config = dict(
    norm='rmsnorm',
    norm_eps=1e-05,
    bias='none',
    init_std_o=0.0,
    init_std_down=0.0,
    optimizer='adamw',
    schedule='cos',
    steps=6440,
)
MLP neurons of a small language model. Each row is named by its layer, matrix (down: output weights) and neuron, and shows model dimensions 96-191. Each number is 128 + 32 x the weight over its row's rms, rounded and kept within 0 to 255. Numbers have three digits each. A neuron's up and down rows have the sign that makes its largest values positive.
A block is one neuron, or neurons of one layer that tend to fire together. Before each block is what it responds to, as a language model described it from the Wikipedia text at the highest values.

Description: Mid-word syllables in romanized names. Middle or final syllable pieces inside romanized foreign words, mainly Japanese names (Matsuda, Shōriki, Osaka), also Pali or Hindi (Nikaya) and "ma" in Jamaica.
L3.down237:090109147152120126178159109135180089072087163162144167081174100132136171068097222182152076115145151172092099091086095074134125111155129081100092120119115110145080092185173161119142123152147137136087099121075115113148121143155124077124124119158127147124124123155121126150092120100176170153

Description: Split-off consonant fragments. Single consonant letters (b, g, l, d, B) cut off at the start or middle of a word that is split oddly, as in b|lanket, Di|b|rugarh, reco|g|nising.
L2.down32:076103122186153127084096163098109136156114139080074103147112129101088137074152137114059111124118132113138142138081116131149180155150107115110127127139103048131098074130137119129156202109144120110117084171089161115138182123124130157139174076084137157167167097138111064105119136149124152075
L2.down161:071122060115134153132117155154101091155133105074110140131146124141097158000094073133140147131101133087121138115105119140122138090153081133125150114079176091113075118109160154125145181155122110083122131160058166113077124136123108134160130118163175173152140107140077145118124109182164177070
L2.down298:068120161154140124143165121181116114138134126180180117126131121118132107132109024179143128135110091145099145107160115103120213214176132119082136134100180151142174106137127138140106168122100151132109139136076123116111142128148178161075159120163176151116187074111116145087162148150078094142
L2.down319:060079171112142116126127183153106095156173074098096114151129148113140131094113124176061144164157153155118105171058090115134166119152079110082134132121147078116105124153177137139168144169156115120123110098084134110083112083086086157133208110092143159166153092119159180099156182192156140118

Description: Phrase-opening prepositions. Prepositions that open a phrase, often of time, place or range, especially between, at, on and to, as in "Between 1956 and", "on December 8", "from 1976 to 1978", plus "both".
L4.down45:111096134122090114095130090108160150133174119171090083141152067089131147115117146090115148110136183094161168125100127121116135085114122082135090089107162145132182131151178156168072144133181155140192153122122089128148106107171139082155155055147101165125121144183095072139165134121100128190
L4.down103:125134109142134117140104127135130125175155136128099121131136164122116171061078080184145100053098148084167176140056070148155093177086140078113171117128154078156146130166142119144142132136163122059125164110143158069154155157119127100162171116104103130144083074188160151068130117141095111107
L4.down110:126088155174152143140139120148138076078184114144121135139159124119151082141076113140082154130179164178150097087126161092176125097200176126089055127131128134148126068134136140057167072171169090113148150186161083146106139086092159136051117092119146134148096063117159129113157138102131109113
L4.down164:116124182148141102081115073162130151148138139174146029182137144120095075149120133078133102172170094127143157070177108206145198119127162083146121128106148142108145045137119168110123112176114194144145070093156049192099136141097156072093105135116071088147193096106167186164086116088094138109
L4.down166:119143086071134121066115129216145049124139065112082149154177143130082157125127096157188169127088100123152096171052098121157139105138132162182156100100121165072191115077129116138162149110128063110115145174124127138125156134125123157162163122128116182083121168141060144111145163150144157132
L4.down167:066137128148160160159165171206112108087117190114116131108149121103105142132094079143073136154082150144109110145143169177116165159166071157155154090159138152120119115122155159190119126070130121139093166112161185060153108127092163105117141077094118135125038160177135148127162145140083097126
L4.down174:117124140145100117145088106141135146126061163081174146072125148125125189125156135084088180112157140128099105108085151131143088179126111103126140173234174146116079162137154142144114083065083174066116135160112125113111119096104112136117129147181160125164116114183165112162113147151125130132
L4.down179:124170148110171154166123106149150084141172155189123171070120161196114122159115112154112120127076126162119099090081083169106114111136117118158159100115156105172121118134175202162178129126140160097116053158110081096124123102108167141125077125092100157113079123103130068134145114084147088084
L4.down235:113143104122133129150141090173139125148145064115103106138155160109143105107131126045174159160112133110124112112127146167090142115130086041149165115172132111083124084111137231088080137112145090182142089110114103127112100164137153095095099114136128156160123133101130181166157196097084149124
L4.down271:131115114097180092159091122110174111108109125144101154133199181139102204132110061141127155127101157132143131135205121140162164063110157161102102125150135087164129107090096093097110182095131148140120103189177168122118146118134112152096087122165106118179089178170113177199127121117107150136
L4.down303:081139089104119087129144130140103153150068122108123161121141138128143140085156117084152087182110079107089123124052168188152130070123106075126119084119124069115205153104183102066114167129111067180118094139087137136143130102148147147116151155115159178123128155125094123153172101111162154113
L4.down359:143136082139099083119152146084198155113149127116116125125190158118144118113155096126100142149123106134133175139097111089198121130156165124122092110114160111126103084118127155165154132126086146143143230133158120153080110082124118127140154182183116148128123119123154118149143072154182130167
L4.down428:072106102115088107146116093130093125154064177104146165122168112100080089138138171107209117198167102125104116138093070162119136113116143115058140113107107138099103161175146150152081179131125146150149130163035157075139093120110170139199125155183132152144153162083186129115120157163138145083
L4.down434:183130145105102152117087104093142124106097159105154111130017118149127151130139091130171156113120125089170110101119130078145122127097126055090112152131107155090151114190134118127130161185086139120135171130092157151133148071086102126084123077114062144117125165177148131136158104192067144167
L4.down483:162143145148121146106153021172127067138127078113131107195095114127062148192123180180189152104102127131140166162096138173131116095083093107097099110154152105082175106123115152110078099131103034116180101172192140115128158173116159116123173192165122146144099141172102033155107123135152149098
L4.down497:089117133106120122120136184098147157140176106144083109159160154187167162141121145136148168126150176113149105121072096156158134168142166101106102093127146123093112105111134133090131125127156156082114126121131097090114124072118139075126178147103135112145106144095103182115202116135107153125

Description: Sentence-initial prepositions. Prepositions opening a paragraph or sentence, mostly On and In before dates or times, as in On 1 June; also mid-sentence on, upon, by.
L2.down31:145147136106173153083135132112119172112038120142144107159186157211140095186102102138117093118116134160147098081128112126080141082150106122133117203134120121160093114128121160141117111189145154119125143130100138111092138079101102175115099194145138161149213143146213151135120139147112137107
L2.down93:127137150115109054145094109101151150096114135089123080129152183121094198115128134066177174143143060106146151161082123094194135127116148110163089108194073075123153199119115119192132174123108131115160137147210113153142140135154146092175132101097143146141170089154124117147121107128154146137
L2.down134:082138076085091103122079178125200124125145035155115114109103127121143150099114095143105140160107150104105145121079071096132180142164151122171173157135129143124127117092177115092175084087191133164104113161189102085087092141111101168101107150108114135119195155171141111162113161113192148123
L2.down450:130159069158093150074134152166146126170142166156152101145089167170087088165111187146156088107146121163148167125150132113119144074159130148107121089068100137135141135139138171147066133107115136095128139152132112138132117061182145125102120197108126145162129096087149111147170156050106079123

Description: "between" before ranges. Mostly the word "between" opening a span of years, dates or places ("between 1996 and"), plus slashes joining paired items such as F/C, SD/D, 3/23.
L3.down307:146161119067088083161081185126163085153176128155134102167114163078115148170127107178096164167142146098183146073136072109111152117148149154115133158136118134122139099171131174086150181062138092060116096136063111125146107129152146162102128160118133139132169100113141157133126152099109172128

Description: Mid-word consonant fragments. Short consonant-cluster word pieces at the start or middle of a longer word, often before a vowel, as in bl-ooper, e-qu-ipped, inte-gr-ation, pho-sp-horus.
L3.down343:159129139112152145190158180166137109137035133077151077166114137131131160128187131154141163106147153145052167126143172103094121158090148102109118207145125052110133082134171081155144134090079113063123161183105164114123161100166174137142169145163110194122135140144144141107102154161149118114

Description: Apostrophes and accented letters. Apostrophes inside words, mostly possessive 's after names (Leahy's, Portugal's), plus accented vowels in French names like Isère, Ariège, à.
L2.down61:151144175140128126074139104128163153078136140150097111126166193111152127127120182211097119113092120176133131092114069099124207130098159158111131148118144103125115179101188150128124144135159144126119098181110094131089061116141124070159178128131120169130203146109087107128094128100112162152
L2.down236:166129131139095097094149067099179156150146162091079086102127185145173131152108153200083143100114147136115188097103092087094194125163147144127130141118158112140106173091162164136107139127130156121136115120116092154057073106148147083141151183117070119146172158108089099110114125109176130175
L2.down413:148121182126121147070157101131149175115089124140113143092186182130144089156106151180128126081051107126165156061087105118097157166122162148127113093122164121091116145135151140111121135110143160095134170168141067107105084102117106081174130197122097169145155138058199130124155136106131169190
L2.down416:148136104138129159052119158119098121112096147106135137097162197149121115138082163187109118067120117103127162086147119195106219097132141123134128121140142200139149121147152128125093147133150162098090110084101122144118113116093119096137088158123091119165191110127180145142150111117124179149

Description: Mid-name fragments, O' apostrophes. Apostrophes inside names like O'Connor, O'Keefe, Jo'Quavious and in I've, plus inner letters of abbreviations (U.S., NOAA, CNS) and foreign names.
L4.down15:119142100100142131158085126124152113103162095095125123143181135130112137132148073073131124107161115138084133145153077205138099101111137081136146099123133124141187165167147034146142153125161103105088121112103157147152148142171104116135066156098098169165183134141150165192145221138133147151
L4.down76:161119154119134155092135147193136176137096174182098121063142135048126078148115090147118127144097095141095128088172101155142181138113128156124140107142114159078126074130165173113068133093134081172119129144089147106141108139149079150135072083085133182109062100132148107149088149171137176150
L4.down172:095140135150110166104156120071120193146113139123111101123179145109141125152169179088149070170155134146108176128120178085117150176161107089124100116128090086152057140178124155118093123161168136184135197101137146114098069163155128118105077154172188143174110123108111134148111129135109052170
L4.down177:145141099100099153136157129133123199121158096073148139147153156107130083090149116109073154118086108074121120123073082122178120182097114129114104111109084107138171123148154071213158111131188105143104100091108122132133148098131139158134081118180141166183118143081199199209155165138161156122
L4.down187:160170121096117117170121177124165167069146052076131079107156174118163114085118146128091159196093113157137138122118089147175114130145094103104076142153157100144143119139145110133156088097163148153115135174156138173120094094128085130110070153120083155125127094149118198167165132145069103166
L4.down206:105139154163133101103082196109100116140183125157139158116161163142061139146134170128093104066098115168098086082134166147125095058101171134166142131178165145114131169182144143112086153113165155074094150081134070128177088149094105177140134171143183122148181117090148124107143153189117185155
L4.down217:097122133098120125090121089159144137091173065120087150099107061130141211118127141168122157121172169033165153166220100156150083073174133121074188157078104112150125099126153156124163181157128069109125140171108171138164159082114175125116138107103054101113107103163111149158147100127146163165
L4.down250:097114087121089163131167102143130104127118159070170152150146144151139070082125160083166158118106140126092113171130071127132114171069131116169116115113155137096140089121158099096156120088145124124139105151057160113185150185150196160124164184137143148083180106109115099201143138050146111078
L4.down338:138147176137054132112121107093150076165140165132179119116163170145147122100116146145156114164060100142121140108181137127078114120054144174108152166132116121201152104114165202117159118150143136183185142114140100159108115144149156162172114108105155071071092116136132091123163126123139089102
L4.down355:143126138104185160167118132170160174103154094147128112082137059105121126133142156115145140225147134181127096168134089155142096166108113109077172156104115045103142142112136116091129134147066091217145105129119127139146134117179142129125126116135132157096112090111092139191111143132119139120
L4.down356:129085101095122119204141162107116161113139075093129088181172116103132080160118086109064159181145130118114123176119098135112072141170128097085094145124124133058090151123112144131106089074143113112157101153117111147142094106076111096120146148142112120100127164116141141076105110090112146080
L4.down403:106141123130141132145115099142128076148114099089108139123147113118127141141109120163138168143089093118180150182057170120100148128082088158068157077137166131092173142083171063137141119145131133126067130127161145142192084173092114125154121168068119168092118140119101121067124154182124136137
L4.down414:132182134131096149098095175106128126146117146144118087124065115087118108154111152096088093089099167089193117120098117096098162104101132162194178121126094159179122115116117126120155117139140112082112119132123123160116150127147121143056073142118169143149082108100154126147186153125110090131
L4.down432:161113109046111145030193148135161081149126086135151109073162129156111141201100083165051108153122181087147185141136110109108112087094152111170130133081143147127136113140184108126165163174160086135124138130151109110151150106083216131113105107144107124109153163124119139124096085185126150152
L4.down495:114135092114092116159163126129183131153115112071084190153111116140154109091144131099132183136091166141135143133168090056119142135143117156205118118066136179110117125161150132136162116139179111157157069131132123142142141200174130134101104155119162155163155116065120132145150156122155119098
L4.down502:128112125188052152105127122129164114078154126091134115109118150115119110169082115152139151156106121114146141135175110142078135110095124100164108154129155182135120107113092061097150134185212100172102154099146193102094079160071119109149173113130165109080177123167187140109125089197141119112

Description: Mid-word consonant fragments. Short consonant-cluster pieces split off inside longer words or names, such as pl in plural or replacing, d in Prejudice, qu in equity.
L4.down42:135132122175104176176193162204144085141150152115114140106137127108128147183182128111163118162152101126111116130120102137072197144155092085089173167058086154081112163140119165158125048163161098187152145151119099113147097152089105126110085144178184173115148121122133081160070140097139092101
L4.down123:081111181199178074150124150096100162143093142119154172154113096131219071152193141131142159117041154168069144140076128091170121137080150120096115063122134123134095118159135097140154106146150162119122105143196148144142148109179148138141087180128174138121080087089132117123163132138176070117
L4.down134:114159092157159134141133153096113071108115101153062114148148170157112116134084131152110055169145153094134124085098093173123186098167132095185100129173178157160117086146097156164095086162157246163157127099144122147120105134150115106181087147126149080144121178107111152086104072118146085140
L4.down140:125090112195126137084084089096137176168158116100143179097064112082087135130121111124158122078121141075138111140072139167148132094173155114145105148151085130104108168108103169146187139199157080041127160156121100150138132097081117153093122125139150083103141132111040110161076123147121137128
L4.down190:118129180194105201126113096145090137148106118152123122144094155135126133119174157165124134116142152103099133105132116130121084077114089185145061152126152124112116118096074119118124098112146097108119146169156075158109109104086166105145121101078105085099148113056187153073123102149153206142
L4.down306:106155137136122127117110154175090129168117123063112156099204115136135093117087106200155151205147063163106078164071175119077165110080079115087205113116083133122123096098147157072054149167099132181155036095128146115105130125188097116142131163194177113130152104119151084077101112145129127182
L4.down324:141144072160147131128122169154156149106141111076111132096134165024113064132059168144098102087123133127117130143099141153131172074128130070118176141079099115091118109129167054082114127073148095070110132122132162113110121150094131160127195160140182202128096209126155126136121158151136118120
L4.down341:110122157119097113171116130173089180135153100069067149093118148103167137073123088134127074147194108119082206128105106118102113127105150068093184125121069157114168102112115108196103080139092093122136175129121127137132123113082157179093112132163150063160086074115163148140140105171137118119
L4.down400:106091114153063157119148149134113137126058146109044142120159146145178148172189098065132121139108100089106142111094143195116098155156077125128151111090131105167156147108090168123084123120095089160135155100123134140120099128155136113110111120111126110157087160092151115157094110078087142122
L4.down424:119127162158055119088167123186103121158117084093096104106106149117152122076134137185111162155083111097140113120136142092165169087072126176042113185030182117057111139137125112103108145139133120125112056106069139138155120094076162099157176171142185149147124157135156127121153126149064148085
L4.down442:124168134093173082073110106135167119123180148155108118074098093123099114141139088104185087097139090206146160109115173104152125146145140103043142119125122101166056154078140118086071124156132099119116149156180169112124095169155178086158091072074100108128157161134163105155143101092111136154
L4.down445:153142119116145136124109092145091128151174174154142227168110101170152126117138125107132133149063107128144141165122070142144140217111164178173181096103094174127157129148099128101153127118153137123172160130116157087120156141085058139081116139086130105130065138127104091140171118104113076198
L4.down455:129193182121117099124129102119130171149139117139150164165121096124130128084119200151111148109105127134144094095178065121098152122097149140120140096137152149171155127083089096133101168098153131125117064170134166102138110052112140058143144127059155125189089107114068111149157136118106169146
L4.down478:114087168165116118099183059145161162133147122101127122166077124152124199138073111138111104104166158134083100154116164086145133135172145147123142077164098127087155150125069070159103157113163176111117103203111115127143150123125125136106159125172126083138153135080209138068117117085096132127
L4.down482:090126111150090151107107173163125123161173179131136119109106110122152134092171139157164093109146115116147173104171068087127150127185161157151144148164130085188166090113155059164118163136090186130102143148113127099127133096141117136108165181144090108143198127100101073145152142119164160169
L4.down499:136129135172142182153150151137129140159098036154124120132150138129159147170123177143062081141046130168085129153137136127177101107076121131104110209094089106147157171174089084115133136172087164162150121145181122115162098108123152166122127102133176116164099156145116161089133087091182090076